{"n_layer": 15, "d_model": 192, "n_head": 3, "n_kv_head": 3, "head_dim": 64, "d_mlp": 768, "vocab_size": 701, "activation": "tanh_gelu", "norm": "layernorm", "norm_place": "pre", "norm_eps": 1e-06, "positions": "learned", "qk_norm": false, "attn_scale": 0.125, "bias": "all", "tie_embeddings": true, "parallel_block": false, "init": "orth", "init_std_qkv": 0.0403, "init_std_o": 0.00735, "init_std_up": 0.0403, "init_std_down": 0.00368, "optimizer": "muon_variant", "lr": 0.00284, "lr_mult_o": 4.0, "lr_mult_down": 1.5, "beta1": 0.95, "lr_head": 0.00855, "grad_clip": 1.0, "warmup_steps": 200, "schedule": "wsd", "decay_fraction": 0.786, "decay_shape": "linear", "final_lr_fraction": 0.0, "batch_tokens": 65536, "seq_len": 768, "doc_mask": true, "train_tokens": 318200000, "steps": 4856, "dataset": "wikipedia_en"}
MLP neurons of a small language model. Each row is named by its layer, matrix (up: input weights; down: output weights) and neuron, and shows model dimensions 0-191. Each number is 500 + 50 x the weight over its row's rms, rounded and kept within 0 to 999. Numbers have three digits each.
Before each neuron's rows, "fires on" lists the tokens most often at its 100 highest values on Wikipedia text that the model never trained on.

fires on: "s", "es", "c", "g", "ed", "en"
L6.up668:530455560474485526481433458479529557532545410508482424486485564534467518421525507461553379507534416500503441450413438546468517408437499562489596481438473540557599440571507403518443548394549555579495486511461498464447512462505468600413546508424571482528471481433554510456564535560571510425497540397545535456544529509461568500481541482550414579472433491499591543569459450466496527540560409424493463522533548582433506538579423483493459569533582459534592505504502507414455542472555450521498440497420506458520493494491461461531573525540481506543478478516503449473535497638518455478
L6.down668:470446520505560446477465471565450523476582507522497435432561440479524535510433503478497462532502587489544503649479419410558446526563510512449543550591567464526622534549424507554454472456500510542560465496559475565551501516608533505465522600509511593585467523518504403496557504498418494521428463479517470571523507434528378478369434566481531527531561586469448469415500509425511429534526530467481454505401499454529443506552509534423520476445548538513493477472513484536446512503516570553498432371580532446479453460529496522478549522471468420512448515547475507452374482530556567491

fires on: "n", "m", "p", " the", "h", " an"
L11.up728:512517564564482583507473523459488569565589447484534471502510546557482434511502483460486514441421595498537552513459507447424500416498510513483435507480494516408492518417500607515480480407514534565545566448466475540444544425521543543486511425396482495551590436488481552514526462504499456512551457504470531469428516520522487522490511563621544518434560471470495527570482543486504509488434482402512480475504543480617480533473453469508554488454496564420550488560518494483354393543476491508616505399418447517372522576449498524573585565406485533502418570526508549559427556500530549580
L11.down728:480477467557503405489448532520486499512573557494487406470462499513430460536484585561476539483454506514484417511470465519568448484503458439503477520517436525558434495572540365526620508507545614523464458489400485521593435486420533514469595458409552476519497538530587445560521480534545491547376495475512368505607514474440488535573499487480569462472552518511545532510477458590491432484476484495563554531558506572400475509497384430460482530440502451528448447614588459516518442468482520536512552461522550474487536488450511500544650489440448492444467496483495487566486510579489547581

fires on: "s", "ate", "ss", "ong", "ite", "ion"
L10.up215:549476544545457505567456492625411543506543497550455384625503536596454523466505562445516511505523465557502434436502463522480561459530462456476482522439515472466527483508369520475478546525516583528476473433453505522511464488426522506462463538564385478559531488485550505555504496537564461504357431416449455553594539476525501464457497425513465499569484449544439539497538467463558475488572580533545564447488397391553478550535450456529533484517482528592526519429491485527510566426473514473535569473556563406515545396455566605414499488496600468529452480562579530457542514502511554502
L10.down215:518502500505448498591539449503471531396488503433425585483570403542510525463470546424530453460626494584537523434534508462430454551524502523485482493448517512581559526446442527487427466486583432478536535419515482513413449469502474443475510560550509545429437501504457550521454607492542556574467478546452462462485381481518543456466531432589468494519565508558634436570509610459474442478464564543536546423549491494435477557494428524465478515506583518542480445486475578468558494547527477512513530552486502474536561622524415458509455614464558440493403485549449466480518456438441486576

fires on: "he", "ly", "ear", "ce", " s", "y"
L7.up747:383399510453604514469540607524463558543508554479541515461473403464593488491495534556530445554562470603551472522476469504515549472536505506496507447633479459422545411559465512436403495462445478475479495447507428471435542468460563532516490527464575511528563453546511525599443528512499515438621508370489492507582510508582476526501474511495415458443443493470521467521599584410534468542527586501526541533562507476530455469517479441506547527499585597483519522471460497534524557411506529491447486478504538595421544586485499548534492534551535505456446594514577530503521424429422438513
L7.down747:468468520525438452552507583496480488465464600549548498559522587468474568523404481528445526420484552489492470541435544506510466416393542461551554410526526517480506589542525469541500472451410452511472571494511509547508465507439465500513378529557451487475428477507547562458491485441409481496520489469487571494504638383524555464603445459459616462619578509509508528500450461497483546450482547452553485432515503480476561485513588484517541592501514395516498484488443555460433437461508498452535558435468503504435461520504437470460504516477568633609559549499467514521589518442596527552

fires on: "o", "c", "ess", "k", "ic", "e"
L10.up441:553514507442472401498526457515466507525430554558495527548474529490548485522439507392587481571552541510513387445468568454468496500540425443528535505557528458584624495501448463575491511462511467552551503485531501554525450457472527489445486529514540425468474506453553511645549531551538507474454482464531486500495478427512503489553428388398466489473580379481578535520466514429568544528430495572501544414461535546463522503482450550439514460418467543593571502531544512462536553450578400423616502585579484492451403482489524518414487483481523535492476510447466566432513513436414450580
L10.down441:535518486506498561480511513444440490417453461486506593556547521557525467464411542524484528521478601564560477497479495511524479495459490582495502458564497485466488483504555501406468444497520451499482554361560491537433537540515479475560458385571476510501514493581479529487427430595449498503517560442444456544561436471572543589529465449548562605486456554454516571508513404516573457456454431507572521501491473422521465577546512585568504516518504477490522454414500431502495430504440500504535460473429533499605549458380489578442450457519433511608532475616492528546578509472553434363

fires on: " ch", " Ch", " c", "em", "y", "um"
L10.up171:518468420497534464524517447467527436529370545539486513501487529480523494499529427497556464522414504417424504531416439537496582440504550466549574522539501466455409508544475500508558548495463505517587500411473419605430603541456491505452478569580538427478519499542599423509519479514435461532567473532444514529484581506407468509379535587489584495439462546479417563515491456512528420482564450558414508551486545495517521585505512416536470543545555519500461482547411431393450554468420472409505529484581512562458455487486409445609491527528512571534537568452525526540517558519477487527
L10.down171:467601489506479426414510516456553565504555467475477519580550449640442419556436446435486394418502499567461549507602409446487630473514582544503476485436469519432421444590471474520437509485486577511485474476514510527513591529463574463516484486489421478545515483492551577451468518422495496583439480450442485552489562588446571461540554500587538458581516496517486474473454534482490455513505564497500541465434486548501500498480482555502429438532485489544537429517433434595567485473500401462433486567494488555574422495502509571505561637456528500485415530467516467506522461585524514440

fires on: ".", " c", "b", " b"
L11.up32:432474489469468483536494527465455378498379476395511480622498574549524567574402438614509466493515522595484527474526401593448509493544508417495513525463455511510540429546491483533504487475452471465463513543549512450510431579478555441433465580488444464542624437447438457565565542493458543422449572537406519473494564502445503433475456515469477509471456471476617517479533476501433563564544510530457465508483482541516609490523588506517386544442474455523517483532481537487499510544474540493542594545446493504489428511575455359488553516502477491558440556565446500472499416493533552456
L11.down32:419549488534531482497471530451486506494466520458427496499486555489475588452539431484505471494401528491483537469569370428590439447463496445473506505569445475575519487390571521488550512408522448496423442556523532504461458492457521597507551430494414503479445531436469473519450449514596460498528480502586382542470573424468459550522487412573492535488538525570465548474429589486493537480502476460552523528436536620512506424480476438563571510548447489483525481493539493483504641498481488507567576456407565509449481543437560483528536479481625634547565502482526451520508554591480557501

fires on: "y", "er"
L3.up188:563528469475548538505556540446512562498458446457481470564468464463411488516584574492455374440463551482522567538567422564503545476480558510553519482392414564500542532478468568583490478489504513481566448579470475567482592543525503492520508549555457535510604510508489558370501579437450507391481394541634484472486517516518412474491592439531506557483543513480530479499443561541560503474451391573396511614541562513407565374480503544443557470442443452529533446523581535470561473515522532524588469503503554493508520460474414538522497451476476496533491527546519480528546515490486514486
L3.down188:478543537551499436492431520538504445432526573538443493481499447474514534520564597539467497519444485502510516453460574366544408570443462464532468538505446488537484512483543511552496458545453483548358484513531536565426502460453533508502480453572452542443511541509491504514480658427506446417539598534567514530462485397467486384524502490488556539554471548449444502562455555514526432455497463425481430547344590532529498508513491531587492431543566442540494458491470487538464454439495507479498562523604512506446423439429522561456438503484476458466519529549473591530450554490568622553

fires on: " in", " re", " for", " In", " ex"
L11.up555:620513440527523421500495509536570554481579480438425533469619500563531491566436561523506533463563564539452484538393518487538396520500505530541497517472486509538493511526468532515494471478435520489558437509477441454490461575584552479445485492495605515544487489515537378537528522458473402428435470552551470465537502484444560518550464446492522572596427418506496437553488537549537364509538500546548436466576486508493510504523548550465413419560580439527534533514467580558596481457509546514495519436394464423475537555415527513540440458387440514427415434489454457507571491510534463453
L11.down555:544425454520513483448468443394572519471482429425503458528534441503541525455549424503521523530518584441479505499607452513419524593426425432606528602492491459478453453511523438521468540425530500574507513551508528594474553559498481449530530432495546499450535578512473478456575412532508421497495514513547487566466421519486464528611531408498525539506538437490494486526480505502515428522500500514419480571454554520498539551475502571562538491451501428521505492492415532437479593563425431521396565458554552351457469505461547572521555476484451514490412524467506569564545525579524373560

fires on: ".", " c", "id", "er", ","
L10.up207:489450592556528470496552471479589368490483521453517447593522540510541508532507531491478496503482460443503488492557410523460616437481403411460580463553477481428526457531527556512559545505461421461519480558509559576487521499551577476561454436482534397549453511525494432513596481498567548403546498444510514536521563489459485465508532490422398595505599422502514542435451491552520491480551510551462544515596547441410579436525497565441495474524509470405503544446466420482506523467450482538484514340538512489539473539540505473549531417469436498567539511445482557480565437452616513536
L10.down207:465518512487511472513607519535403445463433538541322517510511526443474617484638520477514548515466541511456488452558542479521434572529510545450467512503490516567556605506554471372506521382497467588423564451468492483479413596546480502520509455497554577568459426464520427585549610483529475490551407577452577508439478534490527503544544531485539490476442499480527538531524566482495495474546512464497542543454520605445438417486497537573563534459467498487506436516515532502574467434552481543548508522511383446437465430465486506519455433482539472523549528539476449475452505458409451447

fires on: " m", "ight", "en", "le", "em"
L2.up163:499511446515524546525430475482472556491503568444497592487523485491491475505531472514443577448436471603419507533546528538539537588524490512583489483531560568535476471454481599421493423474512495514515470490470446561474577462554448480523472540492574442526418537497446508450487463476526572527508673553512477504586483482539395413498435508585565540570437468478549494545456508458528400467561512510451424491550568430389623524443548510541455504548461525509537535455441427512566446482461539629433454574520564496435482615477513485549548429495497492487504480446475460519552495418547601473
L2.down163:457414504594404484483551591450474553488414499496584475560487561547530502501613513457392470528473539494573472456451500485455495436554405526495420528488518598486527523492392513537478493542555550434493622566498509599443537470420540433500510480456530465457473542470484534477493572506511515431450458484601533530528488467473501472581546601488490543403447508511525498483530487459479483430377456488420466502548559503570445475471559447529503436577505567527531479524512515481455540470481502534519478482468511490568501543437472448574553439515436475357429604484644514559516537560464492476

fires on: "y", " I", "ly"
L2.up147:395554520535554528416490504486485576397486445523436487544476569507426519540529542511429463392510458503556675436509540470482591499440526522576555471482477459433461525488477453473554499469484492559487449514458472456523499532489448548537476477480533464503587498499491488497484498493543511454557446485546523502473494540590615440496460533573497512523494477443435538520405476497566518442481528540434536508429494605465535454539433421504544508484435404661565441502551476538585543559414412455534514491565399470453529519427436568555537461494438492500595556520547575488419428525483480506
L2.down147:567488441584504487483494514494578511513475539465469505570471407530442487467497538399448432471513459435471580376481521383564494515463500420561603544502457453424558517500429475496522489543441497496520574428547472496552488515439532516547407557535539532485544518477540459547587564512501527426429532472512514511485446491448533457474472483475454506523559528537561482413490423544617532509532442440479517474378452568463547504491478463482523564562531446467563473556447564520554646492504507493559403431599495547512429554442438531560483464445504490515511642550511497485495555560577450426

fires on: "er", "or", "ab", "ress", "man"
L10.up603:455554563388485445538438431542528556496560506535598554627533464600510498491562560495509435461525441527457445515423509439509517476568520430502520520486418423568444509524502473528471544502463522551557547553401575464496502545441472522417472480434410483549505456447508404603531537492468545425487528434522527453481434653490378534552501565495432465504519510526486465501485500502552449505510576487527531576487451484519496463518475535475491429561560518538406531570552473471589474502563468527485424585529453492439413549508558542538468546439531529583512581441541457566436426558478509461
L10.down603:490561509487472553553545584564533554534613441396512418465525478477465518490588551491495510438438467501497526463489558480518470596538530636491532581467472626457571440520495412465474578482419533500505573498481563468514448498433389376576425415443536437484504475484483546574531499473473586519578484554421484514529479596431407511522578466494457575556558560529457489487483468515499468434532495509506472531415480459412423529483433405427507490463442414553463489556513499567504502439490487510494527542520476463524515555457574546522492522553471571524536432502553564495499542432470494427

fires on: "d", "ed", "le", "en", "c", "ust"
L4.up346:603542530571495511613568492433571446506437474497427514514478508484451510407460501491414532511486528563404487463533468502530464569469435561479571424445459448517488381611452495525462512452452495502546568564594454514430522576483543389508448476532564369485478447448505463479460436460460496527530524487520525518525430459483405416499449449522558532545544432544503511520543533524482369469511502510584488547512550580478422473463497456501453511559582503547543559499530624510559450491458451582441526448453553504520544515511559435475559521432416408510439480446543471491565478555459519501
L4.down346:433480462508456589424561525438532517507613408526562508548522528406534600473503505510692446556490442463465569551508555461492449498426498511486519436584436563498552503560456408553566465464549509477466518659466414445509501501476524410487555503544538455518521543478522451540459542452467475498509475509586501472527503589586479499505599567509448534399404443495571483491456444420560471481448460475470514580513487488504555535495565521556503443508504488538467480559483544537459542453421479478544438459480553478398456591486524505444471507438443513513570556444508469511474465532435426504

fires on: "ly", "t", "o", " A", "s", "ion"
L11.up386:498454527466501615469466491470457513484506515476498408551408568462417545477570499462572431528463506515558598452542456553400432550484547472464481565563514452542435526461437490579507558463471393525526437582494543500492465570486565546453480564422468519482574519491508448464467626411495424480540423495513557541480528515571445466597553510550599520559482510584509538537496480570457514445612561505389485498450528392541553554505453499457429484521525419536545512499529591556454500442522497543484459420565496562489504414604530594500471500491519504525492528475491475395537471484474454467
L11.down386:457546490501474527554448531520403534493462499470544451481530347472514540548467599518433529527528477463597438475476509512570497578546425577532517465446472489513525468500459549455393447558520517610455465504535605426470547461519514541476517471514439550505560453518489459620430481485482564556585547507578450409490462460551565502410526473485513498511452507468558462503506483445565388482465540564444497467506454558484445586492440529599515473416445565510458491541576543501500486596513528444446489467408580546527503480399489461465450583510472499513510474536488521609501482486378555599

fires on: "u", "v", "ad", "ed", "g", "ight"
L7.up313:479536470559497403435545444565496554387537504420495490506528433565505585505447488442472547451526507545374425532449529459458471472442513555511557506458422512544566521470486602585450507469531528521602500543499493443451518526447514500491450513536507500552420520439543546459515527506480492473569487537397528412407530522575569527498500537570529481418412471442462550643530575481453578584523573625442461472565491529480502565546568491528487480512550484472550507514425514455564521544523486478552490530541497513585483398535501439477478539445407555504417484535563476376548509550538477542
L7.down313:414513595503531500447483441475476545517506514542575525532501555433504519549452447476494477495364472537498565564518518528477473552474469503478566587502476363515512461523457474425506564546551559502460467462465499582585557541523532437534590559458474420486504448556519440431602539494508551484500439499509529520468557525563541532516519454533485454443508548500495409440426532596574479513542533507528496452516612445423406504442541448481498546590527450561530498479546406542479410463459506525515367473618529414522509535486480518450608500471445452507417464441452513445404438472495563574

fires on: "c", "iv", "ic", "s", "n", "o"
L11.up655:482473469491429522502524588492588511418577517536442428575552475491471400590448541465567545419603503572372491405537511459532455507447425437454591447494455463523561472546559502561468415468473456483503499562558453558464520525483480487449460611467468430508544385419603438532508558460467424501444478452517495527481522541561466428483494484519591475543509473491476483542467448497505418463485492473588499556549545518547545489533507482483487557537519462468481510450462486355544475390458513517448554553519514449454462509530593504411539578477486444486531567518523554516517582455596487555
L11.down655:546475464571381488464420540563450522477526474496543511615551384569529512538560504555495498576515457541471455423492518495433512526466489526527520431454490532542532444558579453407479504499543435517462485437492493535414486643492435419444529476488487478551469473483431543623469468504506490495532454562536479507487451529499557490430456538507466502464447449423559512460461415606572396523555536579502570481379535488493513561459473560619464456642525478461523501527440485521509497455491533513502517491527549511496555406512445474421551607497537443566479426560536451524500451564554471549

fires on: "am", " m", "em", "m", " M"
L9.up284:507491508522467518484566478491495518613454518499513518490488539495360437447600411433547549554540503479574448541477541565520601483552439587448480543480456499481535544509466609500472506606501457422528423521479523508504505415471508443474569517488486561497498439448468554630346417500476490584511460564564428486487588453466445519435514489560544593478509477448566502527442531399435393492497508529472554450505544547518508505549502518509485476536541521514512485510534483495573440477597462397517571553621481432516559623465472535451493535455429560478556491490525536506479497496560458469
L9.down284:458493482491363485496447500431573495542617462523458506477389616526556482501544428482491443537529503456567489495486488567526391450597413373510467555489531444560533553542438557549503519567615506410446514464570479551443473502501449461587545506455456453478427474464526447441527552490575484476487451497456444470545514483563548484527532484412455610410560473524422525560529524466468546512434616486391527515479503534453501508512513581525539491482490461553488548548501577552447529499516572524506583564476530493592517516461502523451551453517485503425408480452513476534463548559512570430

fires on: "re", "le", "ion", "ur", "ul"
L4.up139:406496583562476466499455446526533493488428429535491501456498499573451521559442537559476478526427510435465494674413477515532455529517573453480524392530590594510481536416547475466472461427501509521519512488413490450512471521506601494575505407494505575514472608553470548528459415499551447492487509527469512498601608528592513515582412501526546474509498414561451524533478460454513431548523535452396551516498529426433615496565480508503512483529532599536429505458537478479526481436481534556429509545463522438473548505480500484529520538435532494617412452464397457513503560461522533539
L4.down139:503495494493563453569501591463458541484478567465440583590579366537465551482617503479445545471625545516534555511557443531612473457525426479573505483525540547450448553499511556580536472514425542471465527449471484521459557521383438536470469494560482524422523463514412434394512441518522462470553486506482512453530417427425553441517540521475605582520531481498521575448532431568443559481468447459526435431468492437578477477527525411440552457509506469529508545558395448545499497526464495510543542508476437460464442478553512580480486551569466464496432513587542594530500429482541530484

fires on: " re", " ex", " ch", " c", " p"
L6.up74:463392498495523426450448487418509548500480498536487622453515564485592509494458488436521516495502382540483529543499533581451593522497506494548556565486421576529557497477522494456411483480462493464451508415515456491455574492587505480579382481523564433571480523525532421476461414494472479481479640553404536493500538427438462432464428551571525456571563453508443579556561537566573456530442502521444523526513485511485534438608479427480455463630525454494534626461462511450486534484515507501522507474462528501463550471472529437520469600489524438432505525560525505603499490488475418444
L6.down74:382498516525572431421506442427549431506502455462532549436573511581424468520435512519513519447406415458508520441511415540555513431474477428548564554556510557436492333537600387588460492475497471473428468515495472534520536533430570494496445470472485429549480571556566466534511525466438406498469502507460479565562504475446496526529574539482535622558517489456540480436572608538528500557474522519496552521486476518454465494461427458440543514586477445571526557559469534580528578520479477514477541492544517473462460551433433484539475474583457560439403554469482526520523507526594532516

fires on: "ion", "se", "ress", " also"
L3.up290:470464559570516467440469511537481541561487549400530439553376525506460534529583535467515461449545382491497465431495536526483487486478480441494466526466507507495499460545517488480485474495554515567403364614547551682531449507474443544446470497525441490507492486582537511548579516449523405515531525411549512530490495564514479511511502419492466500504468457563415633518502461482504473524535431541522586421435493495597502560505497522547442505450456527559464489431587373489584562480458499483518459466427510585530503504567494500550461505468444499464545516446510606455427558531437590449
L3.down290:471490529528507577505423377531494449430436478478460507534524572359513509455556441531463412490544481537519568515399569509430473529505404450514465477611487482490477584512548545442472614500507540472586509544547505513546424506476452464549571536489488534502515585556518437530499489492521544489532539469501448622487465520490412478527522520495456429531507482358443493460378485459481494511523547459524541473588499517569486536578556509542520512496437502511507583453511581453450495515445490442482604519488482480491426437531402464490518520495564626416463616414520529485427515533482486588

fires on: "ed", "g", "s", "th", "ish"
L6.up593:511446555457483480472529477534420462451496457585526538553568508489525573582522530469528505602548461526461399529599498489489541603513459581514427461581442538505484468483545511534477540467498516528541452430451511458485540539586517500450454473424511590552453469485508541480516435456499505500514546438436550544463497532483523537430409537476490463440487497384455373611561508486537552572433526489499458468580530492532504595530419520493465482521584468493604629515526495464457430468506565504450416391571546508479443508498503422417491605483519457587461515536507400557433471526500590499
L6.down593:532500597538543534482519493620423616510497433424526559543489535535508570522437491577453514576579442483544476532463507515520487441462441562474515449468602499477510514415480578515452487510521566553480430518533490499461497489561570443410499450546605508534589443477479436508565515476521592513496516635395420463513537533537483486458464487554464503404567575449504465474494504491607492529479499509438472491477496498560467534458555489520399555496459577453515421514466452570516448469472501542532511360538450511537451516461419553557474451478430487512441433547417427399423511539546448478

fires on: "en", " com", " not", "ust", "ight", "end"
L4.up355:476505570542504488493527523569499494518426439455555461626512429458474487420519507493449553489525537543523565472605414441548506603500457475422539477410509465397490534584512467494608655511415536505543465451521546471502606461492518477541496505554626551500516547491476509404494539478586499513404475468469526447528542452485435441493509463559485534620424443451434459496518492403515388535503458566454476496480554478448459563501536529458448504414463544473465542556456508485450486522483466495487458507471513473525466420466395535481511405550491614487448531504515422524572548576517482503
L4.down355:520467451565469537426537510562619576459518497584532481495546554497537553432528536521519465496493540445514486466517558566461427521561446516452497486519500598555559536479445458505521513498571520482453471589494484609557440586469421415539516520445536483401531546449424474418537600497446478434518403440491413539515523516543519545494590490482570489475477570484483536460506462422478520418533550486481467574434491458471460533518501526506404486443520563594565476552341497484540545457454559573493475504508502526520513518498519533471430509569496446511387409484417519578478607496453535615

fires on: "h", "p", "and", "y", "e"
L10.up397:499509450383428602403520378528500521493552592537610485457582486428451589492475558643465509516469463492452501564517601493554500447525395380522463530463424457528491457543518557510498461522545495539565547414486577535461531562512413498405411456594529411532519538556459527407449516527513430461511517498488476445512562532537467527505501480488554504499548461486587547543544486509486537455491582486488450496469632468420483430520538469488478544518437566475487518544575466504472548501572469494523471460591516441480528437542484525468401558459467451519506439563437502481495494557504550474
L10.down397:498429522512458470505474569465581408379487415504502502525459471570447466439449473497553514514482498504498499500376449521484535594468520520526572456555605459456455550528558519459571463566549495536436437482538419538518572455435486569575527510565421422483542504459505488513428500561511508433434504431615432608565459466516535505443494550531486412518499522595534492399477517506507437458561453479494530554465450521600503502542442536491457546442562504557565525449411489430430495492438616572488450467508480574483525520535537520494592583533480536487562438496521440568553455507489488394

fires on: "w", "v", "g", "mer", " ", "f"
L9.up502:458490465347398475562532544559518458526409436512500450467436457446404539536534537492439508452451478523462490502438406406522564531424532526509553500477469502559431536536455498557542458482529515617512528518572498462366569418515469454452452513507403476522489516561473479568528476543495510505417480505423476485475559489530533452533498523500584513491529590465443522577505455496560532569495507529393539407462445547556539413541563514544465556417672552545525485508499532465497520546524489525477517470581448488448408471471505514525524407493600481573532431490525543512582531494545447515
L9.down502:662464467506434574523487428511522440487435498442527582499556521557527548515530555493486491452481463462500476475505576362477489504507550460468432538515446449501526492438492607459543499573610575485498573542532542549550438456484430596385475436509520426482540492498617534504410546486525508447501541546500438513416540572442479505542530434496501532462461509435539461501416421508528493470514470486593437553619497496571461602555556527537444472610491475517461438473409501463458504457507486548484432548548460559555408482453499417465453513434421494486533532466531473493537451530512561550

fires on: "ile", "ain", "199", " se", "se", " |"
L2.up760:411490431500518528400523522501488512581516564552470458428504544512467481589496552454512477512512485534499512668548483499424525457489546497476534440499492524550447516583535551449376531427503478520594441473390486503455530559433539472495489513508409542474524458488482464545453507440480493481544505523574585411588532534476625503624494518425450481451517587470455507503502540466483503545569520470495539429432586391449455473471454513491443489450517422445513546539544518516535585366413501505512512487543398582508579473580543491534610518537461504461520536573516421470449500486503464522
L2.down760:472436512508466431524409524525525558523476448414544472497427491557567520516528504480441479482534498465500511532536487458549469501451380444524543472493463528578545435459466485548499501514464404510445571507459474486485580479450519490504536529445534595502426481540543492520516409507492561469510506484465520515591507451550447543435483487431584580498574509475558516555477588441416476424552527441478467518577387491484528565482500430503448589484483628499507528511456528610545500487511504420509561478449627415391419534527484452533535597393514565590438487494452546583496621526483562445

fires on: "ch", "h", "m", "t", "p"
L3.up218:386579404555568502448508389523472450536470514501507507440598445458516587519441571551580489525573466522522529537395548535575543434556543503433440510475489463425505470512437485525536497558460507506360492477463474613436577556521483500464435437513505621450616534496510556459530454538497506568571400548494558460567471448491538500519508524523495494546548568469553482523545472527436511454503452518540448496489634534429463486540496548470479540544437522504495455469582427469504474492558533543541529510518525532474463552516389546454552439474444558408448434450501584438569463508447480473
L3.down218:516455476527581530427552460547454496420501476506437475511512574509440437513414474502417576556438423577473527483504502493437445582466603529534539386521499442591451487538575508498520460493393487396471496532570455455465529531560453469543374530539514463530468418496442560446577550545469462527449520499540383484534513549522476476421533540575605472453539541527553525480549541474598518527552504533510528505442569555491524501460478525477465492516533478503561500482496433476470436484569452441457435438558443558466568484482459447439592609540474471510531418502487572463542640549471528571

fires on: "t", " s", "ru", "ear", "mer"
L10.up80:448399464515563553465430491601558531513499521511435539456500443452474479426500546427562489481517533530505428440477462467469535512491573467514459583530480382508484519521514454548380431444611543531508498480399457500510583492518594412453580512485551421490562493571508498433545577478458430450580433472522454470561526470524540460509510465519460518535438379532519438471489518501471513594515513524464461506575469491490477481483521507531449418494537477488483537488616535553487471462563470519572597530434480524519505495486440499460468542378532369528487577482464599473502629576553449576
L10.down80:571444486482498436524587568504478510535515533435616533456461482543488517472464445525488498473498496587487524512501390523488484407487520439541517580513549594515503482483561469425462507412418504475509448464573484527434497626477503442593424489390524474507540495425483476508459483596544497518406495455421500449491493447514512466616456504445490489464506497549448474507489600419454504448566464563494469489551560465481516499504533479390521484565497418573555585580533519542419574445432540626497516470458428501449492541559497432504496559529571542523499595536415506429558507436541608512

fires on: "p", "m", "n", "ast", "on", "pl"
L9.up149:451517440520452489441524572505449544548599529494506502487486517516611496511513494559472500501473556563496418457514500570565430413452457526530521554331506507467506517533510512589562528409544410487573555450515553526416502590510488571370518490565507466429493532433494466510501452484424506464478438553513537523398508535525456537606489407457461533456576452528470502546509465537442570443519528570474453368503522516498521482441605600552557539534514478464477465435547514495401443442483451534513557458484425470454483533509548560522580485509390442477550577533515587492578488512504477491
L9.down149:519469571508521537610462465508514465451492552542494486526543484519520551477523436448566471560458417557441472503415514496446501516515503460524433502492454446548456472497458493470593477598389513508445443488519486467616510486522451394599529467461488543534486548532562463485559534407539443420417493460522461433520476448470500590379529544549535486618493465524574479386567438571402457517544490518518483567499534573518496563529449414533529573474490537489497481480549463515460469615416505575430494459522506493593523500434586453516523402528395535513517495487542521429453487601573471533

fires on: "ment", "ion", "ation", "er", "or", " v"
L10.up518:509539541413410479493607537438513432501468530521482413533478510596503436480576573413473531524454506586541481478505487470478514462488467480501534503511533532583556520476554483481357546503486490536435544525461517576553533443512530545568465572493412519554530418564435456554495473510476554450531403555454540468550539617533490563505455430514541602525509542545545431550455558500352504446548461479479436455457543467433458505513422513421483511504488541526478446515511487420485442490466425465469417411559514486444475513527522623608478444546536534578579575447548526546526506447459569488
L10.down518:462483484626464437600519550425495534492584514554533502493506498533462588568566476477423403442496437473516501457493483476500479551434591594514530569548439506561545522597514454396471548480521486588548585523425583540479556498441542438491411553509509421500505467434505490505480530509593514524465547472530487474471484475481426474509474449593532436533458546582436468533441638439493501508466461530546501470495527488504453505478461441554506522488505427414380467530475488502403533514583447475497517546485424423548481591405606567495545523525478533483437545446491457432431521490453587486

fires on: ",", ")", "),"
L6.up29:533562562477496475462524503506576423551572448449576377496450501486484414547460494454512569516470641517477505535537535513508487534441526470453533542422564583529560464572471564507487471534477493509515488484470508503548524459479465548496458524579432479514531478457499557520525478544495508444451484443537434498555444539410477481494413497488502495487474485377419485594481524534463435648409539495474424508418438382458507463517439491561457610434484557538539477557445535438444552541566487461537515507491477435413513430613494479438520454480634513550382528416478508461470523539545522455
L6.down29:486466509501480485454547577457532513495494565459352452520477365560511536431477530531476520505457410471525598560467500523468440498526472554442472469567546488479369413473465470519510476499460520599343559513456519491560558492462461563509556488486503556499484511432480550494549541481533553472598527470495493461507430503463510632514518651545518521528403387420514510538485449482487595457485467529584489490508539513478542456526513471554500535419500422527481567486460415559438453452544458538480454561529529616544507582487534470500459512524567557463548451569595547444529472472453515507

fires on: "er", "ach", "or", "y"
L10.up297:479464463425474490560533431450466462563508499491482505590517474542551550542506521466475489608526455549497442479431405448471509436460518551499568567511506516471463523544496578426434573505446611407619601491486508553489445514486623434519399488541554511532511385480460573544472433490551497493532585508444605393560484533459419443489533460487493568487562466461562460448511529430431506536520396514414485496430409465447499557543496557523546456577518470563598457495457533486584432452603499482509457479482482526465435602554492544534508509516533494576497500479451556503520535504537540526
L10.down297:489594430520463496572511523459557538578526485461632383485560580537456488511549574519445519500518473455410479418419421566468423467566532562396477530516438492416529515491483445467552556533466480462408455563492541467458450516456475478499489447564507519494525446419414580574503472492567547555567445461445540478490463583491567466490423449585507544504554448540445418529501540467546422595530526505475532428458499549497478483494542450569572533479474568480434424441536496578520498558542499580470504566483444468478484499496623560480540444498476586429465491433525474558478468450563547558